config.yaml
head_dim: 64
hidden_act: "squared_relu"
rope_theta: 35600.0
MLP neurons of a small language model. Each row is named by its layer, matrix (up: input weights) and neuron, and shows model dimensions 0-127. Each number is 50 + 12 x the weight over its row's rms, rounded and kept within 0 to 99.
After each neuron's rows, "fires after" lists the tokens most often just before its 100 highest values on Wikipedia text that the model never trained on.

L9.up437:74 39 66 38 58 56 19 55 40 56 59 50 54 45 33 26 38 51 40 40 69 54 43 55 61 41 64 42 53 50 36 48 44 39 53 66 71 56 65 60 70 39 44 68 58 59 44 50 41 28 44 15 47 40 28 45 43 63 40 73 35 43 58 66 69 40 42 35 31 35 72 40 58 43 83 43 63 51 38 51 64 66 65 45 40 67 63 61 47 50 35 48 40 62 63 39 59 38 59 61 42 58 46 35 36 32 31 51 41 49 64 60 68 55 42 71 57 47 57 61 45 52 53 54 36 45 65 59
fires after: " s", "s", " S", " sh", "us", ","

L12.up316:36 57 51 19 51 48 65 42 65 51 26 45 71 65 59 32 25 50 44 44 44 51 48 54 54 38 57 31 65 59 68 60 48 42 46 58 40 70 48 44 52 33 57 60 36 52 65 33 64 56 77 22 39 45 58 59 55 38 50 55 48 46 33 34 47 32 38 42 36 29 35 51 53 36 50 54 60 63 67 52 39 50 56 25 47 49 44 40 52 56 40 37 34 45 54 45 59 56 50 14 53 48 67 38 65 43 60 42 56 57 46 45 52 57 41 64 61 40 34 41 48 26 57 65 59 52 49 66
fires after: " ", " to", " k", "'"

L5.up407:51 46 64 25 60 52 55 53 62 54 45 58 49 46 32 39 40 56 53 38 54 38 27 39 59 56 50 55 31 41 47 49 48 41 18 67 48 45 77 58 48 39 51 51 61 56 76 40 34 43 65 67 30 57 58 35 44 73 70 61 32 31 50 60 54 23 49 47 68 63 43 50 56 57 55 48 55 46 65 44 83 63 45 58 32 46 40 58 39 41 43 65 46 50 40 39 45 63 41 48 62 44 48 37 57 45 33 39 48 53 41 55 66 50 52 30 76 61 49 41 59 33 57 37 48 64 49 72
fires after: " W", " w", " sp", "w", " Sp", "osp"

L7.up189:67 52 58 49 54 36 24 46 53 43 33 54 58 68 48 29 60 49 59 45 47 42 64 51 47 48 55 45 35 62 64 65 48 46 46 73 31 50 35 53 47 50 67 59 42 47 45 44 14 30 48 30 20 45 49 53 50 62 42 49 48 40 56 57 48 50 46 40 52 62 22 52 60 27 42 43 29 55 71 54 56 57 57 64 57 34 48 49 45 50 29 49 60 36 64 43 68 39 31 58 44 53 36 33 47 41 67 48 45 55 47 47 64 35 49 55 63 58 55 65 65 52 83 49 57 65 71 65
fires after: " New", " M", " W", "–", "ad", "-"

L3.up310:42 72 49 44 56 33 52 59 53 35 36 43 60 48 49 38 43 53 62 50 53 27 63 53 57 28 40 45 54 54 61 55 44 60 59 76 38 40 50 46 43 36 59 42 41 52 46 55 47 31 61 56 26 57 48 71 29 53 43 31 45 71 34 56 46 53 51 49 73 63 69 45 52 62 51 34 61 61 53 44 59 18 61 45 33 49 56 53 63 51 53 63 66 60 55 26 48 80 41 43 59 47 64 41 45 57 43 34 35 45 61 59 58 66 34 36 38 46 52 35 32 37 62 48 43 47 67 57
fires after: " V", " Gu", " requ", " Em", " W", " Sm"

L12.up265:23 36 53 30 72 69 69 55 52 70 47 66 69 64 58 51 49 79 34 36 59 56 43 54 62 38 63 54 51 49 28 42 38 64 59 64 51 46 63 45 41 31 47 53 51 45 42 32 26 35 58 41 56 47 35 49 41 53 46 44 43 51 48 48 61 24 31 47 56 49 69 50 57 60 59 45 56 61 64 45 59 24 51 12 36 39 51 41 61 60 64 53 54 70 52 41 49 56 32 57 42 57 35 16 45 33 39 77 49 22 51 37 65 29 63 53 54 32 41 51 36 49 42 61 40 55 60 49
fires after: " in", ",", " In", "In", " c"

L12.up197:44 63 52 41 67 49 66 53 49 50 26 34 61 62 30 39 81 41 33 21 57 43 55 52 49 41 54 28 50 55 35 64 40 59 47 59 68 58 52 68 66 51 47 77 59 52 42 43 45 62 58 47 46 54 28 65 49 70 49 46 52 53 55 46 65 56 47 30 56 63 55 55 47 33 50 50 49 27 51 42 57 59 46 43 24 43 71 54 49 52 38 77 45 61 52 40 65 56 35 39 74 61 36 26 40 51 58 60 41 26 55 42 52 46 54 44 48 55 46 60 41 54 58 59 50 52 55 49
fires after: " the", " in", " of", ",", " and", " |"

L7.up124:64 53 68 32 44 57 54 74 55 37 49 40 71 62 53 55 42 60 40 44 53 69 54 56 51 55 46 39 48 64 46 53 16 46 55 54 45 35 43 37 30 47 75 50 45 41 72 65 41 40 63 71 30 46 54 42 56 39 59 45 58 46 60 29 54 35 36 54 52 58 36 50 57 59 47 35 78 43 72 46 72 55 29 43 44 51 66 48 33 69 35 50 66 46 41 37 43 43 39 51 47 61 40 46 51 42 48 44 43 51 68 60 50 54 41 55 71 42 51 54 52 33 48 55 52 37 55 54
fires after: " R", " r", " M", " K", " B"

L3.up320:68 64 52 51 62 40 25 47 71 39 42 28 60 50 29 36 53 64 70 45 59 38 46 37 59 25 60 52 42 31 58 58 51 23 61 62 49 65 31 46 69 53 50 46 46 64 41 78 35 58 59 59 39 36 41 43 50 44 42 25 35 58 39 47 56 46 56 61 62 54 34 34 47 37 59 45 40 54 57 32 57 51 29 53 62 38 63 42 30 49 56 62 67 44 44 47 38 73 52 46 61 45 55 15 45 66 36 52 41 40 51 41 70 60 52 46 46 50 35 62 43 48 65 27 75 46 52 51
fires after: " M", " m", " Mon", "am", "ole", "m"

L11.up326:42 58 69 33 47 36 48 28 44 51 41 56 62 58 30 53 43 64 44 36 64 59 21 64 59 45 52 56 60 50 48 44 51 53 45 54 54 46 58 38 50 32 66 46 59 59 76 55 49 46 44 36 52 39 49 52 41 30 27 56 14 61 59 37 83 55 65 39 51 42 56 67 51 43 65 68 46 49 42 29 54 36 46 51 68 39 46 68 34 48 46 49 37 55 44 59 55 53 50 42 44 69 51 33 27 42 52 58 44 45 54 59 35 60 43 49 80 70 61 30 55 60 49 59 74 33 52 57
fires after: " C", " f", " B", "eb", " P", " s"

L6.up418:55 50 35 33 52 32 51 58 73 52 38 55 77 45 29 32 40 60 49 52 54 57 52 63 57 59 46 39 64 54 53 48 52 43 44 56 69 44 61 56 35 43 56 54 39 73 67 70 45 63 76 56 41 42 50 47 38 64 47 63 38 48 63 53 61 41 41 73 57 67 24 41 66 49 68 48 68 38 82 40 53 33 37 65 52 25 41 61 44 57 39 60 67 55 40 49 61 56 41 64 57 66 31 33 38 55 55 41 57 49 53 53 73 58 39 53 53 49 52 26 25 45 61 47 52 59 62 56
fires after: " M", " m", " te", " r", " man", " y"

L6.up219:49 40 66 27 34 38 51 48 74 62 57 57 43 75 51 42 30 56 60 48 49 56 46 56 66 61 65 45 55 50 39 39 38 22 42 67 39 55 43 33 33 53 42 62 58 41 49 64 13 45 51 57 31 49 35 48 43 49 54 56 52 52 33 61 45 46 66 52 39 36 56 46 48 51 46 30 59 75 53 42 34 68 56 50 30 42 68 64 34 32 57 41 50 49 44 32 61 50 58 59 72 44 43 47 51 61 42 30 40 74 77 39 74 41 46 52 52 43 40 42 44 47 54 52 39 46 48 44
fires after: " I", "y", "e", "ae", "ie"

L5.up128:49 29 60 62 62 48 58 43 66 74 40 52 64 62 67 49 37 52 33 44 53 52 42 27 64 48 58 72 29 70 52 60 50 52 47 41 34 58 61 47 68 58 69 48 63 37 51 43 32 53 74 49 29 49 49 57 37 67 44 67 38 35 54 61 85 67 48 46 60 69 30 58 69 47 57 55 44 59 64 40 65 49 58 44 24 53 46 83 64 46 45 59 49 58 42 40 59 31 23 52 60 40 54 49 62 45 40 45 34 61 60 44 65 45 46 45 73 54 51 31 48 52 69 44 43 46 42 63
fires after: " No", " F", "s", " M", " W"

L3.up364:75 48 61 64 46 46 25 48 46 46 54 66 59 55 40 37 42 45 26 44 51 63 51 47 72 38 43 51 42 71 25 48 49 64 38 47 43 58 42 39 60 75 53 61 46 34 73 36 61 37 56 48 32 46 47 51 56 64 33 47 43 46 55 41 48 68 56 41 59 55 54 62 50 40 49 27 54 48 37 50 27 31 50 43 56 40 36 76 52 53 42 46 52 83 36 33 40 38 23 64 42 37 52 55 45 56 45 57 42 41 91 60 54 50 67 48 72 31 37 37 39 37 54 45 64 49 58 47
fires after: " B", " b", "B", " be", " P", "0"

L9.up421:70 56 58 30 46 46 35 58 48 43 31 46 62 52 18 59 51 57 57 40 73 47 40 68 63 46 64 50 70 43 59 52 68 52 42 65 72 48 46 15 54 35 51 48 53 41 53 63 61 33 59 50 49 50 38 50 43 52 60 62 36 46 75 55 58 61 48 38 51 56 63 45 36 54 38 34 43 59 47 39 36 46 36 41 35 53 71 57 28 52 29 57 44 44 73 26 59 50 52 19 34 53 68 65 23 46 23 53 47 37 40 57 41 41 30 46 66 63 51 37 50 64 43 29 68 51 65 65
fires after: " s", "em", " f", " S"

L9.up133:46 44 40 38 54 35 27 59 57 55 54 47 41 64 44 44 70 33 69 48 51 40 28 37 50 51 26 61 54 64 27 46 47 54 43 53 64 55 45 40 37 60 67 45 22 48 58 69 33 39 71 30 36 58 51 50 42 68 46 60 51 49 55 41 35 70 56 58 43 68 49 45 35 35 55 48 61 57 47 39 43 53 59 49 31 47 48 53 53 45 51 56 59 81 55 47 47 56 34 56 77 61 35 59 49 62 49 21 46 53 52 30 69 43 56 49 56 29 59 42 23 31 70 46 41 56 45 65
fires after: " E", "te", "e", "u", " I", " The"

L5.up16:66 38 43 18 45 60 46 49 46 60 56 64 90 59 57 40 37 46 41 50 51 44 41 32 52 46 56 72 50 53 54 63 43 42 36 61 50 57 44 54 58 56 64 51 65 42 55 50 36 43 47 47 38 42 45 70 44 49 32 51 44 56 58 47 66 45 50 51 53 39 45 55 45 49 42 34 51 37 47 42 64 18 65 57 66 47 63 48 49 56 45 66 65 47 51 35 48 53 45 34 67 48 43 46 45 46 40 90 45 51 73 38 53 38 48 49 65 75 60 42 47 44 56 39 42 64 50 35
fires after: " B", "k", " b", " M", " Ste"

L6.up104:37 61 36 38 42 65 41 63 24 55 37 55 52 50 48 32 25 43 58 18 45 44 30 56 52 42 45 46 60 36 31 55 61 55 62 75 51 48 48 46 45 35 37 65 57 57 38 49 35 45 68 46 40 47 40 44 32 65 47 56 54 39 55 43 71 31 34 65 59 53 65 41 57 55 45 47 52 33 35 52 66 48 44 48 58 40 53 53 38 46 51 67 66 58 56 30 65 51 53 45 53 38 55 38 59 43 48 45 25 67 37 53 65 63 57 76 43 40 57 48 55 44 38 40 48 62 57 49
fires after: " m", "em", " M", " s", " sh", " tr"

L10.up78:34 50 34 56 52 57 61 36 44 46 67 50 41 67 37 44 62 71 56 55 43 49 45 39 49 50 68 23 56 48 46 66 19 63 45 65 55 73 43 52 44 55 48 43 49 51 61 46 54 51 72 66 49 51 37 67 34 51 57 40 56 73 44 36 46 56 56 47 39 54 49 44 72 11 41 50 70 64 57 50 44 38 75 35 52 72 37 42 29 42 35 54 64 49 50 41 35 60 41 34 50 53 52 39 33 39 61 55 55 33 68 25 64 50 49 63 64 39 54 24 26 42 42 67 44 67 53 72
fires after: " ", " ("

L9.up359:33 58 53 67 56 43 49 35 39 51 42 43 43 66 64 40 47 59 41 42 55 43 34 50 44 57 36 66 52 25 51 51 49 36 56 55 66 63 40 50 73 37 66 40 50 65 43 56 47 36 57 50 45 47 39 53 58 77 49 26 53 78 52 58 68 53 36 63 54 58 33 54 86 43 40 23 46 52 59 30 63 39 55 70 36 44 76 41 32 42 52 42 73 37 51 31 45 51 41 51 47 53 57 50 54 51 52 41 41 31 57 42 54 58 46 39 36 32 47 64 41 62 49 48 58 67 49 55
fires after: " M", " ph", "ad", " Comm", " m", "it"

L6.up142:42 36 21 47 87 54 71 39 56 54 60 44 37 64 56 35 44 31 45 32 60 50 25 58 38 41 38 28 48 37 40 46 38 45 54 61 75 60 40 36 50 35 62 61 49 53 30 45 48 43 55 52 38 47 47 53 52 52 47 39 48 36 39 67 63 36 08 48 56 60 59 41 59 38 48 49 54 70 53 44 44 44 57 45 51 37 50 75 60 41 63 58 55 58 38 40 63 59 44 53 44 55 43 63 59 52 38 44 38 62 60 56 61 62 66 57 70 41 51 46 59 37 60 55 54 69 81 39
fires after: "A", " A", " \"", " The", " ("

L9.up251:36 35 37 53 58 50 46 20 25 40 41 41 64 61 54 22 34 57 20 17 55 30 51 48 62 58 45 45 33 32 32 48 27 47 57 58 66 47 44 70 45 44 78 37 41 62 58 47 39 44 53 42 54 49 41 53 36 60 61 41 32 77 61 56 47 37 53 52 46 32 73 41 51 48 62 47 46 72 50 41 40 30 40 20 41 51 47 40 51 41 37 57 57 48 58 58 66 49 29 31 58 37 60 39 52 43 44 55 41 34 58 41 55 39 48 45 38 57 54 46 46 51 65 53 45 55 55 53
fires after: "1", "2", " ", " ex", " N"

L10.up164:55 51 54 55 61 19 37 62 56 61 61 46 58 54 47 58 24 36 35 37 31 35 45 60 51 47 52 45 74 65 40 57 58 54 46 56 37 63 37 27 76 60 63 43 47 50 56 56 37 51 59 42 46 44 42 38 52 40 59 39 38 65 42 56 65 54 58 56 41 60 41 37 39 44 48 50 55 42 44 53 70 41 51 20 09 51 36 44 45 50 57 47 41 52 69 30 50 60 29 47 48 74 43 35 36 58 48 43 54 60 47 54 58 34 34 50 65 33 60 47 35 46 68 55 58 67 68 64
fires after: " c", " tr", " s", "c", " C", " gu"

L7.up426:72 45 53 23 48 71 21 58 52 40 42 60 56 41 34 27 55 49 50 31 53 50 52 62 55 53 71 56 54 43 53 48 38 61 63 36 60 63 57 58 71 46 59 52 38 52 47 52 52 23 43 52 39 45 36 51 44 52 30 61 42 61 59 42 56 41 49 36 63 51 54 46 48 44 41 55 59 40 59 48 35 53 41 47 59 43 44 81 65 67 32 40 52 51 72 42 32 42 29 49 52 45 51 56 48 43 19 50 53 53 43 59 52 48 55 51 49 38 45 26 29 58 74 56 68 42 49 42
fires after: " s", " se", " Res", " S", "S"

L7.up269:47 37 50 68 57 54 40 61 54 38 41 19 48 69 23 31 41 45 58 24 62 39 45 74 61 51 54 48 47 50 49 48 46 70 56 59 49 68 57 45 55 34 69 48 30 55 58 38 49 54 67 46 49 59 42 58 50 55 42 54 19 78 52 42 49 31 39 43 60 29 67 40 52 46 47 57 41 44 51 45 61 38 44 47 50 55 63 61 56 47 47 61 53 57 57 30 66 72 41 41 37 52 49 38 37 53 39 51 44 48 43 40 42 55 42 60 56 60 43 36 34 64 51 51 39 39 81 48
fires after: "|", " N", "S", " Cap", " app"

L3.up346:52 46 58 33 50 66 54 66 41 47 36 71 89 42 45 54 48 63 44 27 48 57 47 72 58 56 58 64 54 61 38 28 65 22 50 61 52 65 54 37 46 48 45 51 62 49 64 43 46 50 77 60 42 53 45 49 57 49 52 59 40 52 64 34 82 42 49 26 56 43 47 39 48 47 49 42 64 55 52 44 51 24 43 38 57 52 51 61 33 64 63 57 48 66 49 30 72 49 43 43 42 51 55 52 34 36 40 50 30 63 51 63 58 62 40 45 72 60 57 51 43 40 37 61 50 48 51 53
fires after: " M", " K", " c", " m", "k", " B"

L13.up64:52 62 49 51 58 46 42 29 45 58 30 34 49 63 59 45 63 51 34 22 66 39 43 38 69 35 45 55 61 38 74 43 66 44 60 55 44 57 41 65 41 34 67 51 60 49 50 65 48 48 49 40 47 48 26 77 35 71 43 65 40 58 53 78 50 60 47 29 39 48 44 39 69 38 49 41 60 45 52 36 49 60 61 47 41 66 64 54 48 37 34 50 63 49 61 44 57 44 55 20 37 39 42 65 44 40 43 48 29 40 73 39 49 41 46 35 29 53 30 67 46 28 40 54 43 42 66 56
fires after: " |", "|", " of", " the", ","

L6.up169:65 45 57 39 43 56 46 46 44 64 48 60 58 51 39 55 45 49 49 22 62 49 55 48 52 57 68 60 68 54 41 40 45 60 46 57 52 66 68 59 74 46 64 39 69 48 59 72 49 27 69 71 31 51 53 39 33 53 45 63 41 48 65 29 53 38 19 71 61 52 35 53 42 42 45 25 66 63 54 44 57 32 63 56 62 65 46 52 39 69 45 54 43 59 53 59 48 45 38 51 59 66 63 55 30 34 66 51 50 54 57 36 53 54 60 63 56 60 38 35 36 57 54 52 51 47 49 51
fires after: " D", " d", " b", " B", "d", " fl"

L10.up40:47 63 60 40 73 40 61 60 63 40 22 44 57 74 73 29 27 53 46 40 43 33 38 45 67 62 47 21 56 50 59 58 34 48 43 69 62 54 42 53 64 43 37 43 52 60 38 48 49 43 58 77 44 36 31 47 38 53 61 37 49 54 41 48 59 84 46 51 48 64 57 47 58 23 57 25 56 30 52 44 75 35 59 53 58 44 46 52 46 42 58 52 61 42 66 43 48 41 61 50 52 51 49 42 49 45 54 46 34 48 48 44 63 50 41 42 35 64 35 58 51 70 69 30 61 55 60 75
fires after: " m", " M", " sp"

L9.up163:51 49 69 50 43 62 43 46 45 38 50 31 48 50 44 46 36 58 55 35 56 68 47 47 60 45 42 40 43 40 46 54 54 47 62 49 55 46 55 39 49 57 55 38 57 63 66 59 40 50 80 51 43 46 52 70 46 48 27 57 38 38 47 68 49 59 38 61 58 68 45 30 41 64 67 25 32 66 48 42 43 41 42 25 22 58 50 63 53 65 46 78 49 55 73 31 80 51 33 53 33 39 53 53 43 44 47 34 30 47 40 46 57 43 44 61 69 53 47 23 36 40 48 53 43 49 52 58
fires after: " s", " S", "i", " J", " w"

L13.up378:28 40 47 53 64 47 35 39 41 40 52 33 28 52 61 61 38 69 42 39 46 38 59 54 46 31 44 61 49 71 60 52 31 37 40 72 55 53 68 45 32 51 48 41 68 44 41 29 36 55 55 46 46 36 38 72 45 62 39 43 32 62 51 49 62 45 59 55 43 72 52 40 36 27 49 39 50 29 61 42 42 31 68 37 47 65 30 39 62 67 60 44 45 44 50 31 51 65 33 41 39 63 61 52 52 44 59 57 46 48 61 60 49 53 58 63 49 43 51 50 54 54 32 60 65 54 39 51
fires after: " ", "1", "–", "0", "9", " was"

L12.up274:53 36 52 42 51 48 44 37 53 43 39 62 37 62 50 35 45 69 43 48 56 41 56 37 44 37 39 37 34 29 39 43 57 33 32 73 52 54 43 37 65 56 74 45 41 44 58 48 45 54 52 66 54 65 49 71 37 56 49 64 50 65 47 52 66 51 09 33 50 46 34 45 44 40 53 60 75 41 44 49 46 55 50 33 50 40 42 53 22 50 54 58 41 75 46 19 55 55 23 45 46 51 40 50 56 64 69 62 56 72 52 16 50 65 46 47 50 52 53 54 44 39 59 46 65 75 65 41
fires after: " |\n", " (", ".", ")", ".\n\n", " \""

L3.up136:47 58 45 46 44 51 29 60 43 29 35 38 58 54 64 12 41 64 41 58 49 50 42 39 55 49 52 39 63 24 42 44 58 62 57 69 68 64 40 48 67 44 56 62 30 76 48 60 38 51 52 58 44 59 54 51 31 57 55 54 49 41 53 65 40 54 58 54 58 49 54 63 58 36 54 46 66 47 65 58 65 46 48 49 63 51 62 33 39 30 46 84 46 47 62 52 48 61 31 44 45 64 45 48 40 64 43 46 39 47 54 44 64 58 26 53 58 38 36 48 51 28 44 54 47 71 76 56
fires after: " M", " m", " S", "m", "em", " U"

L5.up425:40 50 60 32 59 58 42 51 58 34 36 67 63 44 37 47 43 41 52 50 38 49 38 42 55 57 50 42 70 44 59 48 19 49 41 59 54 50 55 55 60 51 51 48 24 79 60 58 46 41 60 18 34 38 32 29 26 43 51 41 39 47 66 44 63 55 60 62 54 55 33 40 64 57 52 53 43 55 77 63 65 31 75 59 43 39 60 60 70 44 32 55 48 71 44 38 33 53 54 53 54 43 52 59 45 57 54 45 41 61 65 53 55 48 69 37 37 63 56 51 19 51 45 28 68 47 80 64
fires after: " st", " w", " f", " l", " ref", " r"

L6.up144:75 26 65 54 32 65 36 53 51 64 61 57 70 46 35 43 53 45 52 43 46 43 60 50 61 58 50 43 51 71 60 46 65 49 43 52 75 71 47 46 55 44 52 49 55 48 66 46 53 52 54 56 31 56 26 70 42 41 29 45 46 44 49 36 57 38 34 67 44 49 68 64 47 54 42 40 60 54 63 60 41 37 62 63 42 54 55 62 30 56 46 51 68 54 39 50 74 56 40 53 51 67 48 51 38 47 52 51 34 56 78 52 55 45 58 68 54 45 57 25 28 63 48 52 56 52 34 40
fires after: " B", " b", " be", "b"

L5.up40:50 38 36 27 55 49 37 62 54 45 46 54 49 67 37 36 39 50 39 49 42 53 13 69 52 52 54 42 32 43 34 50 23 48 59 48 58 48 55 35 37 37 65 72 37 45 54 57 47 40 60 43 47 67 29 54 34 58 46 49 38 40 57 53 48 35 38 51 71 45 49 43 75 34 59 48 53 75 46 49 44 53 56 57 47 54 52 68 51 64 54 49 63 61 52 34 66 43 47 81 20 28 70 38 49 44 35 40 41 49 50 57 59 47 61 41 61 33 63 36 54 48 52 31 52 81 45 39
fires after: "-", " \"", ".", " (", " sh"

L6.up116:38 51 58 46 78 51 51 28 50 47 39 57 67 48 36 34 41 63 26 26 43 40 46 67 67 41 58 36 43 40 33 59 41 36 44 48 39 51 52 61 42 44 47 59 51 65 61 68 55 63 55 38 41 28 38 55 43 49 60 41 29 50 39 49 36 38 23 31 64 41 76 51 43 58 47 13 34 44 68 36 37 40 70 41 58 40 56 58 65 36 44 44 80 59 55 34 34 41 32 44 47 53 40 46 31 43 41 53 55 59 53 34 45 52 58 52 47 55 39 38 56 48 60 48 77 49 27 57
fires after: " L", " (", " ", " was", "9", "born"

L11.up45:52 41 46 60 65 49 54 53 27 52 70 49 54 44 61 55 52 52 45 17 38 19 46 58 49 55 39 37 55 43 61 60 33 46 37 70 55 57 71 54 71 39 53 58 44 28 65 41 42 36 43 50 47 40 42 53 57 46 35 35 26 47 56 45 63 40 45 63 37 48 46 55 38 37 56 56 37 55 47 39 62 51 54 31 45 66 36 58 51 59 71 40 51 56 65 50 57 62 47 48 51 64 33 55 40 54 59 51 50 29 70 32 79 62 28 54 56 23 24 69 55 58 58 46 74 60 59 60
fires after: " c", " rec", "c", "==", " sy", " ag"

L5.up10:58 23 55 44 52 50 29 55 42 44 33 44 55 51 59 30 48 50 64 29 42 32 35 63 43 40 59 48 42 67 55 54 60 40 38 41 45 45 48 52 58 46 70 55 55 48 55 53 36 32 41 41 46 40 42 54 51 80 33 43 45 43 61 59 43 35 50 58 70 54 53 45 60 56 54 64 67 32 55 76 64 55 43 41 43 63 41 63 61 56 22 53 69 34 40 43 53 34 34 39 62 53 33 43 41 48 41 58 60 56 46 07 74 47 44 44 62 39 58 54 63 57 47 65 61 50 48 49
fires after: "\\", " re", " ed", " Med", "ö", " R"

L3.up34:76 63 43 48 53 42 48 58 58 52 44 39 65 59 54 55 48 51 52 42 50 51 45 37 47 37 42 45 62 49 71 79 40 43 30 53 39 57 36 40 40 41 42 61 49 65 47 59 25 49 45 44 40 29 69 41 41 57 43 39 44 58 67 55 50 39 54 50 46 53 53 56 61 37 72 27 53 36 73 47 63 38 40 58 48 50 45 32 26 66 40 69 59 65 51 22 64 58 42 50 54 31 60 48 53 54 39 36 36 46 62 49 56 47 27 74 57 56 41 56 43 39 65 29 62 39 70 73
fires after: " M", " m", "ic", "M", "m", " B"

L5.up354:66 50 51 58 53 56 31 42 44 50 32 46 43 74 32 45 51 56 57 44 68 46 33 45 54 42 67 65 48 50 35 56 49 61 43 37 65 58 51 58 64 44 46 58 60 60 70 50 45 39 60 55 36 39 42 32 49 54 46 27 53 66 69 60 69 65 57 51 63 44 47 42 64 58 59 42 64 52 50 27 71 61 42 41 42 49 70 50 23 63 30 67 72 44 52 42 44 47 43 37 38 33 39 51 50 59 52 69 38 57 65 63 48 38 51 72 50 20 61 60 43 49 54 45 70 60 58 58
fires after: " m", " M", "r", " R", "ab", " B"

L6.up28:55 58 64 55 72 30 47 34 50 38 39 59 73 63 49 25 46 55 51 28 55 44 33 50 47 41 46 59 57 47 25 35 40 51 43 79 62 43 42 40 32 56 36 38 49 44 49 52 47 47 74 53 45 47 14 57 54 66 51 52 41 67 65 30 57 52 34 37 59 27 59 64 64 41 42 45 47 65 44 55 69 45 29 24 45 63 52 61 51 52 43 48 56 41 55 30 56 53 35 46 63 62 57 47 45 43 64 58 23 39 50 61 54 41 50 50 61 44 47 57 53 51 56 44 59 21 46 33
fires after: " |", " the", " of", " in", " B"

L3.up160:54 42 54 50 77 52 44 43 45 60 35 44 57 54 35 56 34 69 48 35 42 49 37 32 90 33 39 49 46 43 46 37 31 47 40 70 54 54 39 20 47 33 56 39 52 64 70 35 37 45 50 61 37 47 64 42 47 47 39 34 45 52 56 49 51 46 41 55 48 71 58 32 56 42 46 43 56 43 72 68 47 38 45 45 45 51 53 48 29 45 57 48 57 39 39 47 42 51 37 64 53 55 50 45 48 64 42 39 42 63 49 55 72 65 31 51 59 55 19 54 47 37 44 32 45 40 68 57
fires after: " M", " m", "m", " im", " comp", "om"

L9.up117:50 31 70 48 76 50 55 35 59 45 37 49 50 49 37 32 38 48 37 27 52 31 41 54 51 50 80 57 57 60 58 69 45 41 58 60 49 45 50 50 39 39 54 64 53 64 32 56 45 39 67 42 51 47 47 57 47 43 43 51 35 65 54 32 60 67 31 37 59 33 43 46 46 27 39 36 49 45 48 24 80 41 58 27 60 58 53 42 56 59 57 57 46 71 47 47 60 69 45 41 46 59 22 56 54 45 62 72 40 14 50 42 68 53 54 47 51 45 44 59 49 13 53 46 52 48 57 46
fires after: " the", " N", " in", "C"

L5.up339:51 29 61 60 50 31 37 34 50 53 29 45 62 66 50 31 58 48 60 31 42 38 37 46 45 59 46 59 50 37 43 52 63 71 62 41 39 42 43 32 61 55 58 59 55 63 56 64 39 55 83 59 44 52 32 44 25 70 56 39 35 42 52 51 55 57 47 54 63 62 50 62 50 59 46 38 57 48 51 41 40 59 62 57 40 32 66 49 31 63 48 65 66 38 52 45 69 47 54 44 67 39 53 29 45 48 51 65 44 60 66 37 46 67 31 68 66 53 46 55 55 63 75 54 25 57 43 64
fires after: " M", " A", " F", "M", " New", "w"

L5.up162:66 40 43 32 48 57 30 66 69 63 54 63 84 56 35 42 53 60 55 26 59 47 46 54 69 32 58 55 34 55 35 41 29 62 41 37 52 39 83 35 67 43 66 68 54 45 47 55 42 52 74 45 48 52 40 31 46 41 44 53 36 43 77 62 71 51 36 42 66 59 64 37 54 49 60 33 65 51 28 74 50 43 43 51 25 68 57 65 30 57 68 38 33 68 76 56 41 54 32 47 48 61 45 44 37 48 35 53 45 45 59 42 67 52 46 42 57 48 57 51 37 34 55 51 72 44 44 33
fires after: " s", " S", " g", " G", " inc", "as"

L3.up403:53 52 61 33 78 41 57 45 43 42 32 30 70 55 51 35 51 69 48 45 49 50 46 41 64 62 33 64 63 49 35 61 43 44 32 61 51 45 47 59 54 51 69 62 54 63 59 62 37 50 61 46 39 67 42 60 46 65 16 68 46 73 41 38 67 34 37 62 60 50 52 55 64 64 46 33 69 70 49 50 46 46 27 46 57 55 40 55 58 50 41 71 57 48 36 44 39 56 39 36 62 50 53 30 51 62 54 35 49 54 34 56 59 66 39 43 52 66 47 41 44 14 86 61 52 69 64 59
fires after: " v", " W", " Sp", " Gu", " re", " M"